From a checkpoint of a small transformer trained on Wikipedia.
Size: 10 layers, 18 heads of 64.
Architecture: LayerNorm before each block, tied embeddings.
Training: 972M tokens, 7419 steps.
MLP neurons of a small language model. Each row is named by its layer, matrix (down: output weights) and neuron, and shows model dimensions 64-255. Each number is 128 + 32 x the weight over its row's rms, rounded and kept within 0 to 255. Numbers have three digits each. A neuron's up and down rows have the sign that makes its largest values positive.
A block is one neuron, or neurons of one layer that tend to fire together. After each block is what it responds to, as a language model described it from the Wikipedia text at the highest values.

L7.down328:135147153127070166179131127143163153099096114185127153145087138141193142084166136113144110163134130152070119096115102186140146143163067106115159142110086102095082115181107100137121141136138171116126132158151175180102181110070117000141101150126082116106130251122085152150094105119172161096095091063151106145145147125124112100129046144090128128127121123155132135111132073110166155109133116137125158127120188133138117066092128112116132091142146142098127134096146143134138116117102111121180139118153144138097107124097160121105067116107141092106094151120135121127106144124103139111
L7.down379:138136115075121135171165097193182143142151134133113157104144118191100159119091142102168118102103095172126155156089096106115203138127114074127170125146221151128158126171108176138091090166144146204125130149122159117188125133095095061123148130151079179150167195159139134117190095096112072191062095130108168106171053133126183145156133144105146149112072104133156163141104086148135143138104076123110137134112122123131139151148169142098096102106180130141139081113137091156096153078149138120104103137155117155153111130142125122117106077145128160124146107103166122143099082121121121195
L7.down728:159156073159172094139208118133128129133158118142093117096130164174077135099059137160167154134142140121084096149119174131087122163031138160086111123141079135121122142096108162108123135086083134113165124125096115080075132172084102019068072124125106077108174131135147149157101070103148159171126181111085128125113099159127080137141128124113153168145116098175117118132151140175135121157167211146118119125159080155144200118168079139111075130094144130148131138109118127081135135129089150152116146128185089088137133117161153126123152137106100153124103104071202118146142099165130183180
L7.down959:135104112146147160214111137187183061040150131076132142105102103139112140168149142110096148188068140193140095180095123115153167150130126096115113155117150105156081098104072144109102112128151119164086142153179077130061144161149110121110080226118144111168176067141178125156082101125165128159143170142108122101090111098095108148174129161120118139166162143187085108129094185154136145113168156141088158136128119132120137039129098160133180104112193188075093122073104122149137120142108123187125114115105109114149115145151081117139077128102142201132118144169158072125091126116186130138
Prepositions before objects

L6.down698:058092140113100102120121141190078116095140043089148097164154138097119144124168122091103096161077131111161079060065147135123123126103123153103130132135186132079164111178141148104150180088073096130089110174169085120137141161153115251100138190134176135126074179074124176193146107133134126116137154137161139137135167109149126121113090147196123112147126142153135133133186167144107140189095166164115132131150161085127124121087157115147048138123150142106119178146157100172115140112117157121082079096170098112040133165167149122168146098152118142116128135137082106083133083114175093139
Named-phrase final tokens

L6.down702:140123128159103121142140109129133068141141134209094063137139087114131174175181072153142099061132095100127123084107131123111171070159143158158142071126085119169185148143192125139124100169143074150112115093138152096074128075116111061125177091125171121146108076113068109145105154141094132157192156072119110175137109089139090117123084100101158128155104097102135138142178118114144122108100154113103170146162123119088209164123145059134123189140093147131079119131196124155150110099088117110100165109165084174132138150128132141140172116113140098155154174125164132109105137087067113053
Second piece after capital

L4.down128:130107169094061105120107111091151150092179141086154140088127141125101140112154117191131085081102109124093109109099152105133152133102163173194108171146151155169192144128115138108117082165109150181127128084144112133067145116089204200123162182133132137112174112163182088164111102110168176167113166073110135076064108123125145150158119077150151111154113186145077081149133056134154149129099103136115131119056087052141067059160127149101140154074062145110145147125132172122115135118149129049108210133097172195160143149181090118147158134133110117071104134179200151206093115103115128145
L4.down660:134140092145127094098136119099109111134119132066097132150061098146199115123090098081180127130104100132160192110153080089181120115149135089159113135054076135089117136071132079107119107146137152135138086139107129185154110112115104024176110144147145042126135131149144128053178129088092040136152136163129146165136116142120192184099174114138088176132161099147133117159100110108135164160086117171162120123188149107134130119160163144180212151158146158128122069138171123182125074163106163101147112043135113160142149127115129133111116196137167117101179146076103111128083150150174166163
L4.down695:111148126125164123140116115124118128133112091175139108150116120167181110097078149129110100116136076181119095145152089143113150165111150095144116126164091114146076116145103129139116128165103150141136135128143110122075123125120119108179034126123120134080078129127095086171161114156125095135154204134131110177167108106199158152154113197160164105092114122170146120138166113100081118138134143128187142117199154107165183156101117101098095121140112112055126131158109099128159168094162174079114097105179128063081131084111132177057122163145131101137142141144140137062153164112140137123
L4.down782:077077149095092100134105157150097142142129179116151155132105146187153136097142064074090153149135103148121087152111109149120103129150132079122089174102079090114142131152088186149148110100146098147117137130147144097158155139115098167108160058155110167106146159135145108144144031113141087149170124137139147166121126128121097133133110140201123108111163156146139095129116112145089107111127127128116111103151122214137082126115186151176117137147135098094061068141108177162124127144167112177137058142132082093139089095112122107083061105157079164156076214114116075097091185163147174092
Word continuation after capital

L4.down450:140190092123150130114108101116142108122143062098149172095103114225116089105130129197123116147086064135126154132145141047117161138088147142108152142104134120168100092149162079111081145160190091115077125159129108106169126110114065177148154075083091123157170142098137148077151101132128074105131139158126227132101160127121166098129111137170117106168175082079119111130129099146182098136191107134077144163100094137129091116088083056120131155197102151174135132151157121172093114086139058147133093134161173166142094088143110117126136092165060133103167152121148175048143146180136181109
L4.down485:128128156103133127113135087128156131133107114134122102096169106126080103128094168194126121108122110090109085150165141137171116126142169122118138083133137116179106135121110172161103153118090167099104115125122120127164102072091163130148176154160049119110144191150151130120168124182150151082156131105083127107096054160121136151185165117146052131086092104147107078171130123111096183180133117073058155150120133093161182127103116103156150169181167047086161103246135092099133192148083109113166111138126138122155142180165171136082111129123141216141138109097140152181171142082146124159
L4.down781:167136133115159121106137145069109142159085116139148164136145137132129164088129119171155164121110133180053137158179092115158128131068194156145114113137119130158138081061124140087141092197144152143120083147111056109100089173133112064157130103157150169150183091040096161178160144119161148144153137088154114144091120086165094131152076137097173172119112116106106139101198115090118106109119158120112154198113089099144174164150079092116092138123126139106133077128151109099150134232125139167143161191105165101183135138114140155092091141112146117115136135127082093093160183098088123178
L4.down840:089117119150047106130153089143055138081144110106150153160150149130178201129133136142138087203116140092105147128147130096171154132153133073131117163122095137197149150112107184125116128174147173089096096196134144057136145124163111120098152161096128144143169136157165184145123079124102076101107104069119091111104107075131107108086142105092162177090088174120107134099084156124108122098116102148149120123146092114097081130096139099187148084055108120147096139131098140130141179121051192155173112203126094082112143144097216195124129097112126121119109174112130079095118143149177138091
Word continuations and complements

L7.down79:169067099143127098170159086160112177111135186113152081098126123163137073145114091130122136089078152116127099196167196080124117154114159133140202090120157132102126099159092072149146129181158135085183129166140138150162114121152149069134095188142113162096172126110115116123126072119136178177100081178155071056115107194095085098100192137142166139161128134119121116158160147159104115178154153158154102123111147135124197102092121102150170169150113113136137140123146163083114117217132144134112124162086203179058149223123146145084123112134102132136141077135103111172120096137061135164
L7.down256:095189067077046133146127102141133114156129044096147196099121108160152113130142152170116145183109139114138157123165193141141091123141130146130153140096110091146171121145154163148191173160093083087105117097153191112105122111113155140099141116123141069147106105146160129113113162118118102121124135105088118141141131057123162174136129205090154126107152176147150147151111198118168080137188075149130169177142162085094122122155086096082130105077128089118155084105134051128127138098089111133191110137085175156134083161127166163165124138109133177077166159155115063109160110085200112161
L7.down574:144145125117152087158161127191190106109074124070172106109106091124093151078130144095107131102165190164150152055146121079111073057122142197119088165105149132214148135159138078142150145106128143144156081151094064097153099140165150170123135108095137134155116118107144165146119210092061153083171095163163146091131096088192097186168179067148201094133114159121189070144083132188103092124117181102176141114124106083120109160136147126143100112174127078105103121075095083130189164122105098122086166148130128112129158142114150182128116137138109151155166101087147118187188179080146167120
L7.down605:147147116067097055127137138095131129111128109137098140145166115147092086084129125084098127130141183095119168132188142116097115134116103142152076200120107123088190109078134098115115132133127137120125108106135144061149148135166128168143114104071121174082025126164162162162170141122130157104205134142095147134155155120095098107086128138105142152103124088109096150136097094036152139135125183093129126154132126160111086089139102171165134111137109104128174154114138097077142096124146118098109094122097128104158136151127063128154146112083134147059091141162125153108158178102163095140
Mid-compound hyphens

L4.down285:105153184136148129087112101118120122121088046074102149142123087138143144110118099091123112153135106149192126139133142111067118146145088085145141176101144109142090084147126113060159176105116136140091137145124138152103092123151083045153160136142106100121130177111087093134180172125173126163098107189171206124117116102142164108038110165139041068147105084101124137177168127162132164135144089126144112133147138144129161107179098170161082123173096151119151165196149105156132148169140113123082123110091108045092104142134116094177153142119123096185116139138091130160143146064135111100
L4.down640:180157106161167104128131148151119110110153152102152092106163194153173205126039145122087109096149080118117095110192132104085129150114189107058136091154112078139135137100104114110122123128117106122086093073130158154147078180110185039078129107125164087078071146092173182138163097116100115119117126173101183128116127141118100192154171159152105146083125137134201143123150097141164178130147121138138148085129142160116158093119160056171172113106091137139108045178126113142136106143174092143128173108164117130068116131125106125104142094102116093129143132111063143131121142120139143102
L4.down852:132070100100083152113155104116141117180167159125127109160158140151121175089146068146147160133163139073123180135140139150146085148105092126128115121104098195127115060153108134146127099137092126137185097156171136127103166067169139093157122143197189105123154156194150165111139108133145142142104186194119109201087152131140148113153103127139110152105140155121191085140134101146143164152150098146112140146133112050098093135163109151101141115099125052136122111081123127096121077142119115137134127093106147098149178117165164149092089095106125099132130145211112093150130099158169138073
L4.down983:212123124145167108137181136106139134110075149106131124128134145121108157123147134087100179166104104102089111145104185141129169145164133119143097119126171095137137140123113153147133185078111140133096146096092073129121147105112073039067137176199079098141115161096133176113130095169125108100181133117099170139127088117131081178095116142097099119158106113186163170088130068100110138130204181117096108077135185169088133138113142130127089156155085098080162150127159112125137107145132186098154140130153123121136140121103115086116137197104128084092088073089139215184116114099144153144
Organization name head nouns

L4.down16:218149040112136147154145130136137115151100074117155094122120144131108144190139151099117165138149113141152155081154129158120154127198156132132095135123150106077101149099139087141132080129096152115178138149140152142123165104106144144153110141117147216182127059136134088098093148125103142116120165144196095119193104089045098164167141144099104159109067114153159114148175133148139077101118162079177169160177127144115098184151166130102110143121099155150108127148121093152174180165099083107255122126094150158091137158106149119068158164145088128132108073094120150125141166114083118149
L4.down415:101109133101150129173156164110180128134165139162055174120122131080173145106140107114139140092098144107084180101137080121126158117109080145133152114071102117076155105113107151108119128130164163120100139119112098148183078135109167111173131117142120194128231190200122088159148103154073115121144092162151120113138123097127160110185134116076119083118165084096180166120156090079126176118137129104083148199154108134159101185177103174039097159131172122102118130105181136085158110055124150091124156110125113179173104191112070155115105139150089138161128124111165160097146121103119125115
L4.down435:165167077114154123161111157090123127155059114101151130140139124172104116140119120108102165145155082137150126122105117166105123096139109148120122128066158119148161183156112176161156073122174118107114169082131079163101119112131137098084069128118124095129180119124146119151143063099183073174140140140129116127130196127059130155097148081188162088131088133122100164079067141156161186153151182100155110123125107127085108195115081107194053168112141174131165108138098170132057085182124085154172153115156137135128125136150197103124110183163157114139087147136186171090058102088074168119
L4.down788:125071137052127122192115159120150143184091100141100100094135151127122112131071122148088143183138119062150160125163109097127070145108132169107151138142127173124183167147145117185087125132130109129103150142142131135122124107113136150210121163148096109117194113142110117144127064126196133181093125126122095193120113143124129132165103065168097149080106174076072091102118119138142138134139125149066117165171113173086120175135168177144041126082092063145176204150113128145104173126092125190093113193162130167181139074143046141140072077075140178173160168104150053110093132090148166032
Part-of-whole prepositions

L6.down925:127127154147090145105116153159150134139100140124184134137092064108113142099146111190145114158184160106154051133105117140120118104174107131210093182192109108123174124092067107134175111177150140113129116115092121116152103120149100023128161113118126130130135126060135128163097098134132110122167181131162186109112151095125107164153172148142106121108119089151098105154140216113085102177128170137095119143129114153101206101143120145122096097117084183109156132102177158136129187205121099125135116097122118134071137078213193074197092142045178169157077165118137098154139118136129107162
Preposition "in" in set phrases

L6.down922:147149158097111095132176093098165138104118137097180113158187197083148171158152157117133181138108072199128145156165100152093077125147127104115115070157126090184100110111108098134164100089188132097168120124128116158134141137124129073099174171118158147167064159155062151145167112101120128087116141006165146174173110175085116123120202111114153132069140130126094166079097144068131157134176185101175170129168118067136078119126196152138140104124136099162132076159055143056157102132099125098147088086092177108129140142163133145142143191100139169076130102171130108118140157114129128151
Opening quote marks mid-sentence

L7.down281:173080119178107033120156093124120111146164164155087130084140091110113109119162200137137115150131135164163139145146106135137158161090153176114109144148163100151105144128082142088152118092132081105142123148087133194100179111119113127075096088114092103113175140141129116124041122118134165165107123050109098059119138106106138096069083131163156136203156075157136152046054129120169067130153139104093119184130088129138144128141142161138105131065219116106152115175095136068091136143106149147154102215104185108100098090093127140127182172093159153149144104158142077121126141075148080105
L7.down658:133181133102155137116130150145148111114144099165122105175172071086136142135087114132095185096101141155114165118152145147131134143160099135069132164067079135128109101135082095193171100083149031089120162121129158130090193066210096045090104080072116160159089147075119146163105084071134121114146102065080135159167169157114191139103129103104060116098138121160115188103195126100150110129182135095188101133128141118149156136115111122139118135118048146139145113090114099100130120197107078162079131144161123150198117162107107147138086154106124101117169091176168078094189142099153140106
L7.down795:164137141068059115163160191152027163115166134129097138145095169142111150138133100114098113124138127159135125110151084070065108109099158160101139097093112104149067149091123186117084144122150064148170198107129096122103092131127132122131122146154198108081143150098140158090174064109150116123113184118165161147107161142125125187165183069141168102154119130121168139105111177133152167120188117141138151088070162159150054057111135072187099088112162159121092146117119111097120109130111064155126151126112140111152090084174131125100134131116174097126158088178155151186118131134143118163
L7.down914:111146111129135129104134139118147098125122100146124106137151112158105124111119174096112149104145145182164060186112138154131187181128121093097152158161089128133101146156103109127176110083127112094170067107220107091119163125109179006173162190148081132154117102075102100114152132171103088113146145036146157082115121089113179183083124162086148081143102161153133138094047238155110139113142111136152161059146198076117164160156182145145177130116140122157137131108086159085153114110105136108130163115133134131111112112170092168135072111115082089128153228181115145167149131142104109062
Mid-sentence opening quotes

L7.down13:092153167115116108108136081098094188124136101129104071090174110099139104137185124204147163099054142115108141131165151127185137156131159172141125092169110173148138074132135122100091088120166134104095158114170145140082161164098133080165165144103105079141151094124168100109155121135139083179123158140139160116078073047087136143135154141150081151155137085158208097131081083115148128119192089135144139187099163111084124071097132145160123058106154138119124112147065142070066096113101136113094126138087107140127207158103172158115165151153142130092122132191093120054114136141122114144
L7.down324:160109085085111132095073119156191042146178101146137134142143144131152080122115116177120090081144135089151049105118153132154162145115113137158075140114046142140160135137169116149147173137153140112085187220167141155144180144152149148114102133119150113167121186139128189199139121142156153090082120111069110099101154084082144141093134117126096101184132130169128136149077165103123103108142123102100123124168162178182139129099138093165174120070153132118160103140090139142124170156171112176148119099117118090143193112172121158102123081094137204131092093112159128140156147113221198119
L7.down611:047122121077124115119128187061122172129111116058116147164097091081164127118143118091157134100122161128125162122119174120145132147193139168143109163073100117040126130067110131083123111135105191152105091062179085173125153109147178111117101135138075156164146078129112138090150069187094120123207111170148088184104112172075116066119102104184067168119116146145078118148120133110133115109094127197121112107137151104092100131135143158085194152144099157131118166091145113140167061058157139156095166101157147109131148164135141153155126177137113038129230148137142169148121052144110156131
L7.down1013:042143145123139140171183131123100107095092166079136079168149156095126158165048163103139170058102076132083111111149121120169159106166157114143142126149093115127142119152119099128185107081090184071093082160140178115059134082093149112097103155138101134124100126168063121105133164170166162114140164128147098128090155075151126088146105195066096169125159102097155141116121121119163111166096132155157133119120077063147084142124102104150091097089132149099182166125160163127173083099067138117126112147130099147089091140150151126176106092098181112107134118106177154125079113100191111137
Election and contest outcomes

L4.down65:161081092149088184176128129101101117130091117112114165143139160099150130132109166115135129103169112163166113177118101132144157121056149133141109128109199168148084106137108105116210070176060111100085148092140142120105212137110134071106069147183126100147146107095110109130160097135128150069146168107088160094128144126158130120132117148139126076117131091110135124150135160079091139116115096097140112106179128098123111139091067089129091092151108093127133142093235055088151139180073137162122109131130087206126113107124095119167134130139115104129067120160120196127091149133093135072
L4.down129:131174125147131152145161112119115117130173079115149118106141122185088119086114090098110125126085188118108093166097182154137140099162157085132139180091076139135162082134163135070163079173124113086200129143128102106161182139156111046133083138079117167155091101103129124142122105153122133115132145106127101132136169104160138194092075122156190170099123114172139116104112134113109109120146158096033080170081084114133127108132050112085113186121139147173088160151084100121142170189127103109068116181106163134133179129145094070154143143099146166114107094093160164143123059111117116094
L4.down288:157188091083031126157160139087157103114155090086148147122134107176125092146130154158164111181114143135157094134137132109171101136153117094152139118134124127132133148094111123089113153068124189085133168109120150107076137149179189191054143164085147111162129065138167141109136072127133152153141108049161115144126193111158057149087137132130143102062121088165169102114085156109084124095121079177129104164120132128082151089139155109111079072177130142122139140134097148098118125137088074067191129171114092098106116114148092170160129132116165131121128147110112084172112070077119162083
L4.down1019:083102151096133081180184154118117097188104145155103078068163159119092082124131129099150154168107129107130169155137155136150153141150168095075140174130091154122188147111158150161126071162130170136104143130065116149192050181112053220094089164107150149121119098130101149138077126097102098185134119164128170119074140062084116105130135201161131089180123081157139130132098161164147141153174089104146116102117075134125135118032196159180152153100123128152177124122122114086068109180126108100134148092096145085068133095113104138124096224117157092138134148077112067115096102155136146094
Clause-opening "in"

L4.down634:175126115140109122112115139094140113065177143137097108133191120048134123125192156118131073176144117158175136216153118124127119111134132125099156139199156170150110112110136113172154135135125128076160126166120072139113175109128151135115125089113139134120110135122148157081160082122166128096125146129102119104146153117059136098108105083148100129083066074124129165090182112120046095175112102075152116151159151138159116100111197136134134128171098110105169062118112093126175096143066101168126090121138109107093134063079083140182110175142108157151135153195067133157191121110151104147
L4.down744:152100128185154129138104168109113171105097122077143094147142116159099116119129144173113138098177135164076074121115168120067133204175128149125127120132120125115100122101158141163149161120172091131130147134103089163129088172072101058172112133129082126075134127131134210101073149176161149182150115177103187086111132108102142130112122098161150169129141132170098175120115103149115158115156142120076078114107098141114203101121142113061097136072133189137128143052162165109095137141176132073135177082021084099181132128175143099160136140111135111139089123085117177136051090063109165153
L4.down941:100076109126158150118158093078189134122093100139103204063070061086155186094122170117111137146115059128103156152142094155113116138113134146141143225096105171105132145124086204117118193127120077146095117194146131147124165118126127111139160132136129109156154106167075139158180107152122149082180155141100117164138129109157143107099130109178148151154141103145168184109086121167117051129128172143068118150098147129077117145149107165137099103126114169130177127127076156056155155165190117128145119131132108128124076096111127095123074141123154145091132144133107101144164169140147162132
L4.down958:160115104115120132079105082131082132089169176118134152142041213141124146133156125076166062137177154105124113095130144109084184132090136096132103169144157145175115123081140140202123066074055081122179139103140098137111130122144124203138214177135136105104149106105152138135152068144138111110124102146108139114152105097200097137121107173141140164123142141134109157123149081097149152215112114138160126130151139126151072129158096124128109165186148149134122087105176096142079101132065172170155087105138092163132144151180163168097165156090130216127131108118112144170142134132160063078
Quote opening a noun phrase

L6.down735:116105116121122112125146157120138123072113170205116138154131138144118119144084103153184144142213124133090158111115108106150112167136171142162148156144133116157090148161112136157167193107166164082104148163116161074185107113090134134161130201018108124080145137128170163141131040179143144115149129154139077074101151108065181145148158153154206094139085103103110122122115204144110146205165106131100149088192150178108158083109128154180162158142065112167115184127145131150119144123147137107143122113147131115187072106191133192111132082170122122113098183121115128087168213115177187191
Before upcoming place names

L7.down252:091195167107114122195129139161120125093101092137142167126150155083117154160139098119154124143130110131114099097150095160121153106105122140181124146129128136156133135132121116134106157127100137165093099079108193211078094151148143185108118098081145109172023077181122069152107145103081145106158076140151113165174174145100149125167165109141173181179105109163104130137122119086109148149143140070156162204118125067079085114125125188185200164104121100166126130163123090125173082101132121137149125138073153117122100095136149083137111134108186109115121091098115117146152173131106175106
L7.down272:112134168095158107103135174123174093139141146118135137162102164104107133087089135093154128107069146130127188063137119135142073128112176155136112125119175134147089087118074165135130129100129157167129151121111120141162123132165133019154155148113144103077008105104133095105146162131143159097135128101154125097138197147042167093156184112141134099210191116147103089139154135136168125089169099157122135061166132165142162087179102150110171116116182123122172127159181129194115101145087178087124096125084134120067165156139099127121139113131073137104138089109141139127101187134071118112
L7.down295:151108189140113111148119095143104155092186121149146109139136161142096116155159120151171101175109082115120124176181085189136159064115116107157203127069084117121096149121158121143110081140124181102117145124148126100111072085108088106133121158118118063059175100102074090103134095115154159207187112157104108137158090101123148093094069118135156065125076166115149084148058099166090152128111111144092122157118128181160192174105140157152136123080142068082139134122141149099114128131084077104166173108129160131127099181121161092115150143130101071120154146131143138096183194112131102109
L7.down877:202146105153137157126108090103108123102159134200116166124177104090109132137054087132060088142133136065124146133115120101153126122157064092150134121122107097108090155123149138140167171150135121159071175201090080135081163223106159211149081123127131169126155152165115112146159144164137086146125163107117133188140175094120093135112132112131130104171140154139107161117202164073103110130154141120077164105146086136167076091153134144102117145160135128097107152130090161102190138073113097088186096140123047104112132160120115138146076136110100129103093179122182130155129116141130091156
Collective group nouns

L7.down185:102174124156140128127168076106129124098114133135143091170163095069151132128101152126153098111133105114160148142110134106134103112102103138154091190088109148139081107141155134090085155056141070097171124130154116126090089124209203182146170152127126147116149209116163133153146126133125152130186157170134156171173139103147103097143158105144166115070155126123149120123132079068113154172182140063092120091152096133152117120134112112104095173108097114143148130129108169104165119113101179061100151163142121101130114139137144086139138131135114146165106058134079115110133076146094114115
L7.down354:098124179121120093093134161077111113134146191186165113131155091096131110149129075081117177135163095161161128138078153156149103199113155094125089138083147118139146101063061141155166140115131089145099097145119159121149103143095151076111107141129087146159116097126144162117064051077156080115128150132127157122124103132096134134145062113158110121185144180183198163151088122173167136123103179102188142126128156151126132138106100088175155122104158098146121094149159113141161142072157157098143147114120156139167142178144145192123138094070154097100141138176205118179075127139146188135
L7.down470:174149118133155130227054141157145086150153069102135120140144098145122142128112127175134159113094163127130103157173141123136160154118149134118165129120142149145153132119126103159161071136073142107103108137112157113070117093138148159118095108173116140171150177129120135132057088126144107102134086066078087100179118085113077112079186083143136142101057100129104150147141096129120094087098173145087087123108124132113155107112107125135148117098100065109135113164166105097117125145127142149135191102133143068091166133148065140081098148088078133105153220151120115166068149132102155106
L7.down664:118135149083167145157147166124111125142202117144156119073181135107124159160125099100153148132097185113109156139168158102129117133143096122130136159129113123151153141131106154123136189122112109154189160154115089141143159122125131122079082157148138083140206158071163111195128150141178157161127146118073157115107154160136167115144103135117094104089103137162145154163107125136178176178085154128086140090151107133112044175139056060091151154056132077114120132105130173118138167127149087096112096186076148089122124185091123120086116122156122117127171125141144107125124140136123152148
Mid-word name fragments

L6.down42:070066123162099169147146143093110053111181118183116102154123141142104157164111152128139191186067136127179138130113176100148108155106167159178113145095091159107111141168166119133112176093104140121117142136127102134113092109156082113165153073115121149197161148144162123129095219138133099098126062107116147183197170155151195146122110173123124180120125140139168055109145129095131116045117104157099131154055156150132158153150114140144152187097141193135109122105088122168155076200155131137129136077133122133135169120136151111124138136125113133105097145073117121132158148095127104105
Elections and office-holding

L6.down101:133135135161066127110119089102090102095107167143151085110120151172168149097148149104149133137108068140152153100165127185117170146175159167078091126107144146146140080104131127075112159097080132095084181143157198112163135138131139138136127099102139110059110115120148153108173153091084095125092136180093174098138171117184171093171183139116130131157139129118114102122131115130122187125162115108121151102071121055165126131120142136161129122133147169154165142100150193133156135141147164099126116176116139136087079122090084123124038143156126145161100098127161112134098176097142102116
Mid-word subword fragments